config = dict(
    bias='none',
    init_std_o=0.00533,
    lr_mult_o=2.0,
    schedule='wsd',
)
MLP neurons of a small language model. Each row is named by its layer, matrix (down: output weights) and neuron, and shows model dimensions 128-255. Each number is 128 + 24 x the weight over its row's rms, rounded and kept within 0 to 255. Numbers have three digits each. A neuron's up and down rows have the sign that makes its largest values positive.
A block is one neuron, or neurons of one layer that tend to fire together. After each block is what it responds to, as a language model described it from the Wikipedia text at the highest values.

L10.down61:083142150160096153118155152129128159147146175169158129122176108160167171165132099126118101139129118145089141153156133122156142092143125107145076194159136110130115091083101096157156144152076171159136100126125104135153092120143139123117125117135104120143103116118107104126134153126126145078102146136188119144142144157095126105146153157101105137113133130100118197125100128104106132144122
L10.down204:138095127114114155129129088144131064150156094119121130138120126132101127140146155144145121129150087091056157101169085127120121123102097145086135159133147122126117115147100121154129125124130137132134124139134130144112150139102125111137088167156155121120086125074119129101075086122144098104151170114142147176109123101132110098120119087119115126125138100106150148153155149126135123099142
L10.down231:122136118108125135135127093106174152137153138133139083131149105148082178127120121161140120180144112120116170114093110140156122071156115140119125133153104171094089127114130136106125172152130093128108142088115111149106140098080158188087186145123118110096118147133122158134124126125107118099162139142121198074081118147131143145159104151126135143132114119102130109147155158139141150155143
L10.down242:106132117101096122112122124127118126143113120113087140140110163127116145123137142154130147145141101148147128142113117130133180107094127121119124129108118148095119101155122169113118130104140131155085124101124145148158132126109114137142139108149102109160152153159103138126149132118161194114129106172136136106124133151137128091157113115089090180115147140129089129134149119144153119103122
L10.down244:141140147139109138130154110140070118124114149136092100137147101114189141130090110103107124129110107158116124103126130143137107149086140138121121154147112103157140157127101149129091149116149148119180149154138153163166124128166119124135184124123151127106141122113117106128114145106119159058115162100144105158145117148116122120118145127115126130119141084089146105150117078127113138138131
L10.down315:142128083125149126074138131140169181157115130148107105127115133143126086100144150162152157115160119101158094129133166089117160141120149114154113142167159115116106119135120153111166148150139114161161158110150119097130157144081125127104102161164132092101156161130132087149149149124101135155146154134114131130141114156133142114110157139155136146145125130130129129138128083140093132121120
L10.down343:111155107117132095162128137091125166084130118127122148135200169092135101155139117129140120126142138129158112074176091126119195062113139103118127141144131126139147100119102109113132132125171128121108137138128103094190128148136138128121158108156116153108141128169129172120121148121160101093123124158107115141158133129094101150115121145148112160132107139145116098109107081090139115099112
L10.down473:164115104175170092132157119137143136101107084083166117132118142155111126157081149134181127183100108094115132120172130113105085188122146131111121134115108115129119094140117127145109135109126102104183105142126113133135097148210102086141118115130115169098118121147148137141101130136084105159109153128131133139131138145123117105166139153143141119136112131136107115135143156067098144091076
Description: Chart peaks and nominations

L10.down48:143127128131125141117185115112107144124109175163080069100139119107112068111106141183106157111163110162171142116100123161099188162117142142104135152128184127099118113119133068139114128147128130132103087108170094089155142105079102141139130102153123137133111115151128110134117120132093094130111118070125136106125159132144120124135146109123088104136147116150117153103089144111127133147101
L10.down171:132138121108142131114171145086136163140149143103142157098138111152123139094183084128106121111149155141183130110110102150143166150117108136127132145094148070124112145108125110122167102139154111117103106152143158133123142130114152130141125134096095133126152150138135147097138133133108129149107119154142146106154096144105137150133147090133089101144111150166118146103108166180144165099115
L10.down227:091124104160147131144166118104130176178139118105132095110150152127124096128166124143103114165100166122107088155135130174118119089137117123151102105155177161171102105092120123163121095108161159112118123163151136154135125164080120117087094117105124162126099134087106137119126129166111133128111140132113122136138160124105090140131128063126130127145103153098140136114124121128127157135148
L10.down238:102126112164138123134118106104149082115119118114147134147082147124137161164095148142127152118148118109155131118139135121157100102098104142077128110127102050143086118127121094093151166125150139161126148110101121143087105121112133165173164150119150128074136153093161149134121138078131061110126102131137146110148160138185117125158140160111118106152158100109148091085134109152089093125088
L10.down289:142127090134144097140104118093159109095127128127143091156102115074118153077104115146105122118129170132116148168107123114105130141158144098137138153155111083157098109122090155158161115121106113109145116091156124103113149146178110120159138127142113170108161081140112158178151135093123167125152142108164132109100151152132140109084134175128137099136098140164128141123126100099106153127128
L10.down347:087165124104061131124140113125123117092133113081087131121134158097138104097146079116132153122114150116139102132158140156143137121129135083178073143130101111125137087106090118140088122127110122105108154140131151111161158138020126119120116124135141156135107148135122116158096154150140135149106135125141147149091124119122182123105172108087131146099134107152104134100176128132150150127138
L10.down449:134141140152153083125100142104130157160153098146119096125147146089120129125146122120131129127190141125130138136117119140127143133120101134135102172115148130127135090135129120179146142133087183148125129115151124104146162125046137083111104156134098132113118130107140095160161146099129110122104108073133110124106155130135121130116169151149126104143139160127163118090153163093107101092112
L10.down480:114124119120138097144131157081164091111126116142171154136142122121191113132113106130143096157140111153157112173117113116138165114099141140091135139120153132136151147114127118151146113153140184088101121133070114116111103140153124132158104090136127105104111086183101136159153100135142081132103171100132133139155157118132123108127143051143123126138105100167111097172111134143146128101163
Description: Mid-word verb stem pieces

L9.down122:147138112152100154114112182171125114104107080114172148076110115121174149092138128142138133159089134180123130176105088102140112134112102126158132169108103106110107128101130145149130170148155147105097113154129098175152120117190102116133127160138173111140138150115128160111108136154155152088166141127141096095158112117140166125107132103115153142121111138096134138106152149115117094174140
Description: Predictable fixed-phrase tokens

L9.down43:148142073104142151141128168163118173125115116123121085143124124111124120126137115118128131121163127155162160159152155125084122159080118124148121098142118122138151130130128149083142158155104132142129114126113101144137112136110153165132179112155141158148131091116130168124130101132125156131122122137119126155134141111153116110144143122135135099170119145194143122107140124099103140118160
Description: Word-completing final pieces